From a checkpoint of a small transformer trained on Wikipedia.
Training: a variant of Muon for these matrices, 1404M tokens, 10712 steps.
MLP neurons of a small language model. Each row is named by its layer, matrix (up: input weights; down: output weights) and neuron, and shows model dimensions 112-239. Each number is 128 + 24 x the weight over its row's rms, rounded and kept within 0 to 255. Numbers have three digits each.
After each neuron's rows, "raises" lists the tokens whose logits its output raises most directly, leaving later layers aside.

L7.up70:072141112174170136139123155120134114127160150158114151110124134143148128108145127134122172104156138166109168098120121140140132089105128137105141103132129161144111106139093096088116127146131122137162139111106083121142147136103136164141091153121160092131108127154136104162062140089125113121121123096098126148121087089126075160098148160168136152081108123133135147127093136164157101091139
L7.down70:107115117116166135128147191170083133140132103171114133110138121119126147163142147086139140113091099149132122087112118117125108135151118063139119115112126110085139155172131144135129145108138138113115144086111107124082125157107107123152095170110076141111107135147116087136125124156143120159110107166073139105122133105181108096113157180162097125118109115137133115111121151129143163162117
raises: "ably", "ments", "aging", "ym", "ement"

L7.up472:146140118128104120168138062073107138141167085104128116169144089136136101132117124122161114172104151174133138140126128161120132152130149148119154112170123134141121106130139122096159110118129160129159126097142147109121109165135183112101127117106132156121164168088152127135147109135128103168110127113068150140079142088145145122133113109175124117114159128140163137121122157114135112112139
L7.down472:132169147138138123086155139152105139139100116102145100167138122134138154111094149159154118148149119136127138130109169117093181079125108095132140147106145115140103130186114165145144130111106130154102160073150127137121139149101113146126110108134113133133137156151133107136113125101123126150104175100143115097094102097120146141161105150121108106143214120096136140152114186130155118109106
raises: "ns", "ters", "ted", "ter", "here"

L6.up161:144109113150161101107191134138149108087114076113112169144158125147166138131088094114129119142128151133144194139125123139150124101105109127133134165118155077132116124133092101133110121098160138134156107096082087109118141112116148126109111109142074109115180140140141165117160106112107120116136138125115144138129107131115157141160112103121084175172111147096092131108127105117128151142091
L6.down161:111160190126085128122116107129116171187149136142115068114083167145114107134163132131145122075138122130132118152138136108101112124126166115150144094089111169140124147094166182117124123161100108130115123157139203134129112149139134105167124112142184172150131106128097129136106128142127141143136129135103156187142104098157148135115118126170125116084170121155099167127123157120093121127160
raises: "|---|---|---|---|---|\n", "|---|---|---|---|---|---|\n", " |\n", " died", "|---|---|---|---|\n"

L5.up735:180146120141109076113146143149116151102150094172145111168059119175124139110117134114150096152118128151127145115133178132146113172109113148138120137120127142117154178113125137165102120093146117141131145111134126131102101110115142144112067130094139113133128121181115149169109138151135135156154107125107119098129120110138075123083133089111128121140126121138139170147119119209114133121153
L5.down735:170139122171142125104122158144108141116126097166092127144079143177112133127124152120164124135108133177123148120093126143178139125089175159119158151146115176132142171163155138152112104117152100121131114130158146149083088148131104105123106136117110134136135133164124151091134111132123129094120143116102133107142108145153148141097120084089158149149136093133134141141094113164155064147158
raises: "ž", "irection", "rum", "erm", "epend"

L7.up86:081125079166125094118157102080112125135146158099112109129144089110105147141125144109155101157134176118077103089111076162130147116113139146141155145092162122130126106165145121102125164133132174126134110162095142127112115174080126177145130100084192138128139165180141088127097104098103140157104125125111116146124136126107139140166142140135150101115167129178125132155088111123093145113124
L7.down86:181122113177131105125135099159146165130158162168123124103096140128095154109101142135135111161098188126175132114136159150121184191114144126114145093132123109087142118164148097068090143110171113148155120106164101150135082130117124092167065105091148114117095125101130159114125092149130091145126129089126079100090132144120148145133125130133097117141168095187126133106113106189124130094135
raises: "ience", "ient", "ients", "ain", "ership"

L7.up436:156119122107100126122148134189137136144176149132148085164168091096166116117117153093143141103096157166144117143136151137134121158160126135135126057082132120154125120126117111080142137114141133133144117096156119122164120131163119086107111150089137123111127139159162096166137170119134119094121132125162165084158098106110105092127082109105124136138147097153110165100112091147113124133153
L7.down436:125132122091097115099163084154157132100115185122168117191159146153146112125136135155105111106158077165169133146133159147125137137137153144103124120091082111092129104161148146173130158089153115140141112167137126115124153157114165140128116162112112105133146110132154152131145096092118150104115105101162133134149149160143123157136105152107149104124095120160146093112117149158147126173126
raises: "ic", "iz", "ically", "ies", "ivers"

L5.up655:148198114149113204142126137185143111123111098099116164150159102159122132130107108150126153122074165153100111143151153128151097131123111098086124178121106119123063118129134115139144119127122125140128071122121140131114094094152125125096136144138120082157144142159157138124130179150123119125135125137116096142139134113140141097121109117111138114122117099167090133184111126155134116149110
L5.down655:138159137137139133145154135121143134126183121078105080122129108119133108138126074130112118158132158137098132180095141169123069160093126111077136158123140130132104137096109118164123093093143131143145111105131105147096134179134139103125146136168104077122160152114111149101129136125139133111132142131137135138129168100173138136143107143124096093126126117167137106169169103118113139133140
raises: "ton", "ches", "ta", "to", "load"

L6.up639:104113132158130113168073144094152103139124144160102166134128142139113106105125103131135135109130156148096141076158129144135169109126123159108104129071126135116126133175095142119147131070127121118100124127156094116102099188107113144125102135123119132117117169144113156148090115096143097149094116162113156098118103126141121112151112173121126114096113133064117130131102139111128146140144
L6.down639:137170156085132143096157133120128108134098106125129156112124165123142108127130149124098154129128119123176109141139143135139120118092118150154121131119123149145119132106124119157129118147159105100122130174099162109131125172163093123138157152150150128136121117126103119095135125149113162138097107117135103118143117138137103093071114132162121124146095107155127101116151122089097051127141
raises: ".", ".\n", " ===\n", " ===\n\n", ".\n\n"

L6.up733:092133114141141123120122156169112146146137116103105092148131111125119137141107154082137107164178110147131125153113144135094138142145125146150147133126113094153145131138093136148154152128146160118102168083115132117134115150153159131110081111074161135123146147141156100125141131080093131095157123146119106125152140085155122144127115131118151138117176139055118151089105112189084098108134
L6.down733:119104139161143135141133143154158127126097165116112117108131126115105125119140137188128157147155117162126109099147143132126143127158168114158143108134144135151134116104108136147097133107121094169131095138102148106100132098131141161099115152119102130139146116168098108110155180124129140130202132131156108136120123102120157118089098144148139100089105135107129142126135136120103095090137
raises: "ched", "hed", "ter", "ted", "ty"

L7.up664:115103132176154122119128152119128124100117139168129091145148078102140136116081150125096101113137137102127112122124118081098120135172085127125118102132134152173100128143097136161080132100178134145119164097126144147139128168170120085131104119112055161061152145140134121109117121100140151140158072124132134136144130114109093140184145125110128146156106119131119127096122114126171128147110
L7.down664:108152094124106101107112138063145088136138131095105155104182167138152130130140124139092114162146114132165092136112141132170162165088106149130075161128125155152126108115139113076170125118072076139118126126107135127065135114149124131079113134091148146147117147131119115119101167125122091137124107143144117110132094169111156145134089133166123146138133153122177137134096146157135102140054
raises: "idence", " thing", "iding", "ining", "|---|---|---|---|---|---|---|---|\n"

L6.up431:134149144141105109102105104113128183114140094141121135169138162132126139112133130125102165128101146151090131118112149130151095144144142096135158141126081131140115142139106153139163135175109145153119117095159127096109111119134128178141095100094160078126096143140144090132100165150113125125122119143155114112149079107106153133091156141123131146120107107156144152125134130165159182137110
L6.down431:113164126155120120123120111167166098122125201083140097137131153101090126065122111121110170124109099162115160120103166110153139115103179084115105129156099114111111153128118128166142185156115111123125161146131127103106122137146072124138159160072136123111134123132120142142135172122145144117105120121156167105133146140114133098096173115100111118141123132140142164123132146136152169147155
raises: "les", "led", "le", "rd", "bed"

L7.up633:106092130118111129138134141185117148105124132110102134162075147110114089156168142142100137104166097111133119096122142147162137091141119165141114096168118148113122171121150167103108122145100060125127116135069123120103135149136143129134130118103105134130152139149130144112129129112127098146094116137129110121151135138147158092094152135137115104092126109143106120104161089133119111109131
L7.down633:141151086121141159106165145140142123119135138132120149125103117119165120096131120118140140104146134149135129145154152098111171137108138102075112117147147136120145108137089151082127107122139130120073100112139094130153092137127154183163156107107142136142135147105148157140124119074121124074131111121145144117118108112140108130128103140128124128128188154146144071109091138167139130132109
raises: "ional", "ionally", "enced", "ency", "ions"

L5.up551:134115101122132113119183166112105077088135106074102195164171106106153130124089132155117111160134101179137140126126119120176147122115127134116097179158130112147141103150097088152129117104119145130145114118120136095134126138118142106124164130115100115080153154139150088109152136116122117088123149128128158055140154140111139123129160115126091143175099111090140159162119113128125092138125
L5.down551:166131157150153114108115126115166169128105129155145120107124149131141137159138138111161150078127118138143172111141137127123122130105144098123135105078155125108186131104136144098113112161141133156113126170128149127096116092134101135103106136133146128140124117114149147120127095141116139141122122144155079174127113108157132137106114139147106169100161161148149135116128186102116150118086
raises: "|---|---|---|---|---|---|\n", "|---|---|---|---|---|---|---|---|\n", "|---|---|---|---|---|---|---|---|---|\n", "|---|---|---|---|---|\n", ").\n"

L6.up543:125165129142103150138123140203159128128097107154148124133112088106106119131128145123121145105116150097085146144139136099146096146157093146054158183119161135142156136164165107120093137121157117123138147143117149157144122092147121106168162111146123155169105134119105118145115126143165111119162129140134135123101125110159142115160108117134135154120075137091116106132094089078093163094114
L6.down543:137166157114142106133139131147099117150092087094119167154126132143170139151120163097127147130110132136131142149124099140128138101115142136151123142142112144185112164125113159122122136142089116103113138136111091128135154115147118144154118189111112156145133101103153116119132153130112095142117079132127123125168147118144112119093191117135124160135149140088135165095208128144155140145096
raises: "ages", "age", "iness", "ings", "eries"

L6.up400:152100120108096122136146144123130139140119127176165104118159111101103144099141126132131128130130145143128135113141110107142160124130147105176136127140110107117130152131130134127145142117142136136148148087166139140118103082088131142150099155165129101185099119140137170102110136133105109171121116079160137137174111107149127138103111114149151139120129106140131125152137183122129177107095
L6.down400:102157126104190117089107132111118109165101124124146109147142131150104131199142126146140141105097149125136131129119147199145139102112090147085141112163098129168165141101095158137167131135102135138119151117141101110128140095125115135116117107183084144136142187131144147166091151161128147130160144134128130153104134114119154146094109100131108082111104138086171133134074162111170116113116
raises: "ym", "oles", "ched", "ches", "istant"

L5.up729:122086112130131126124121120101136140127099074140106130136163160148111109131094107158117120125122090135138099075182119136163166110149140102118138148098152105111139131113191116151135154083094153150123089143159110137107128160111140135127118097153105125121135103123117113107137131146084112150130127144134080114125119140097116136088116120101137078110133130184122133166126159115096114139158
L5.down729:145157154156126125153141131137159129107094107120138108162121150121124117159176139179075061168125102175122124110108114133140167160141151099129102131133101105144074136140139102108092138111139170124122137126093129095120069149109102120101112120150127145122101119133112169113105114143155143115123149164117163115173140122112144124144135145148144130110152141149173129120158142135127158130115
raises: "ibr", "iring", "ably", "ising", "iting"

L6.up33:099186167118129119145145142172105079115104161156088136119096160145118156145141093133092115087138146113147140132113172132124107127147124079104153104143132138152157155149141124137181150139109152161148161094181109082117153149148099132137142121159110154131099162148110091154124159092104152149122092132168158155117144102100126141112155113143128149159157131136092075089134092098109130112112
L6.down33:175132155116162132149129088149087110106120129126146129122139105116119138119159126124138121135206076125092147154105157123108137114072185143123088133117155155144109132163090141100138090067140131153136183144148106128125125119156139136118135106140096137130135126126104119135152136113088116093131144158113164155112109159122094139137135139109136125102106119112137157095140114130140075113111
raises: " (−", " (", " (\"", " ('", "rist"

L7.up181:167110106119138163160103156107120113075111110075112132145107078152161118171147111117153131103154141106114118173134114166166147130134101161143100120144135113123109107175113091083133138130096112129145144077054158058097139159120145142112117143147107148117096127109128143122119134160101082174105120113170127105091116096127111122128108113124132100115130148136164075119124130134143141145127
L7.down181:078114142137116106132176111111156125157145122187140096138142155128080100118139099164114096129116123149145142124079102132078119114094164113109099159080115119111156137121140153189106100087171113143098120172189083173155116126103126130160141135125099154128147137155110127139118089106139124106136165152098172181140139134146117144141178111164095104123093141111144128098112110129137128110144
raises: "ically", "ively", "ased", "ably", " different"

L2.up460:109090110123170141125153117116115134091115102142129151138169110142114143105086122103140116122115143145128145100116138104140113108137130120082121146138120114160141146103120097147103126087112162147118163148122163098145125100144144138136134130148116132112143155131145122126078162123152099185160124107141152176146122089149149164158129129111126115116110105087121115130131099156166123125123
L2.down460:152118181128112132113100127143178127135162172124119140108106125083161115132167142136118160134140135101108129155161133145136137167116129143154111126129133104126137118131130161098138109164153136130167096148103115177128114141100126147138130150133132105141103108100112120116183105107116155075098146126119106097116129165113113095145145148131107105156161154156150147133156131114112151122134
raises: ".\n\n", ".\n", ").\n\n", ".\"\n\n", ").\n"

L6.up554:102084091093108125112132118153111104116160084143076111112130101120117113128117107116116105126141137149132131114102098125122163182108126148130158131115169151142111140163102101133172118094095158134153135116146084162152183122137173152144082132161159129151118129157145120121088136118096127118175107145066111146136102154121107115141143145159069126108117122161072111143096126089175164136117
L6.down554:144135128132140125077130139126136092121151136151124148116118107182122103137104139127159075137109122122140154134096174132136143118133145124108149131114168130118113121130141108115119113163153095115137120105116115137148092160170135125128077189123077091143099097128130074172131133133144160146119144144142179160120129178091138111133130124124103118124125118146146126108109144145139128132113
raises: "°", "ral", "ately", "rif", "ros"

L2.up600:111133149161130110142096136159075123143115105092107101165125129132100118111118103122166154178127124106137142092171129133096122118083103110111149133093106118128118080099105094125137170173109115107104132122142136151142117147109160144116098156126181095114113178164157174151111122093147135107158125107141164121145085117163119160158149161106090124145111125143127104178077139162136149111100
L2.down600:156124141108139113121107139145156130147129125162166103169084117126124125135146119136084119119128147119156127157107089149153106143075144159126116127147145125127162102071109155109144135152133089181121114133099134136163128142155124152141147150168134121103142141082129110132126130130143108144118132100111117130142141162110124129132149078166113126129126120120115105110146148143099114133120
raises: " |", " |\n\n", " |\n", " =\n\n", "'s"

L7.up120:161090116157136117116105121171120167104123136138080148125168089117144144153150160107135139124163103111127104123115146118102154115111116102101119121129164132148117167135127080118129149119138115116131133154136148139177105121140126125176135148105128124152108139126121153150156128113137134141146133136170085117154102150077132150159127156128106128135141183201158132157092145156068186142117
L7.down120:120127180122128139148148105090135104127141111105110107144145126124117131135194110134098130094103074148087134134089149170159160120117134094098148130122140107158136143173112166112149188086125151140134146111119128118128140119103122161161143137176099131131148141122101107101089163113102120122091132118116161129116133101117105116055196101153123157128136114129141144144124148091130130127205
raises: "ling", "led", "ler", "les", "nam"

L2.up383:167183108130070129158094096153154106089143104148121096111146123135102132124106114141150113127092116148133115098142135160148121123151114099145116135153120131132128154113134157118133145121143166088071128160121162119108160107103137128110160137134137148117120166209139153122118161122121117111152137145108119122105127109140153135116108104199122129110137121129106152118102127144177148107099
L2.down383:102094153125153139131167149126122158147089124118143074129129150133130110131119098150172150151159111118100131195124095099136102123136137180134156141096156140128087101127092120119134091122103089160161124124148124148136117131158114105169086102085088102128156114093126118122094111144119157126136118126121155125112105148117100109118179127175130167131106138132124125118155099134103119123172
raises: " |\n", " |", ".\n\n", ".\n", " |\n\n"

L7.up752:151144117127120135143171092155189112122137164145131101147107120168145134131111147113123126125091144140114109137132143105192120106099118116112107092135117135115112121131077139125130101161106112096141108090141137175124128135172124159144130168135156171136110088134135149123147183104122137146127098167139154150124155096153120131104130137102126109160124127100126079102097142153115117121135
L7.down752:115120112117158162149157168117160115133139173121132168096139181118115117153133129133150142106133144141099156128075162130143150152101151134124159139067133115169097140138094116132164146147117132129123111156143080134118131132161123115117110123165136126141105153131112097145126095164107136122169152118124136099144130071127094122132114122107127111139164113191125093135129178124161130129147
raises: "d", "w", "s", "st", "t"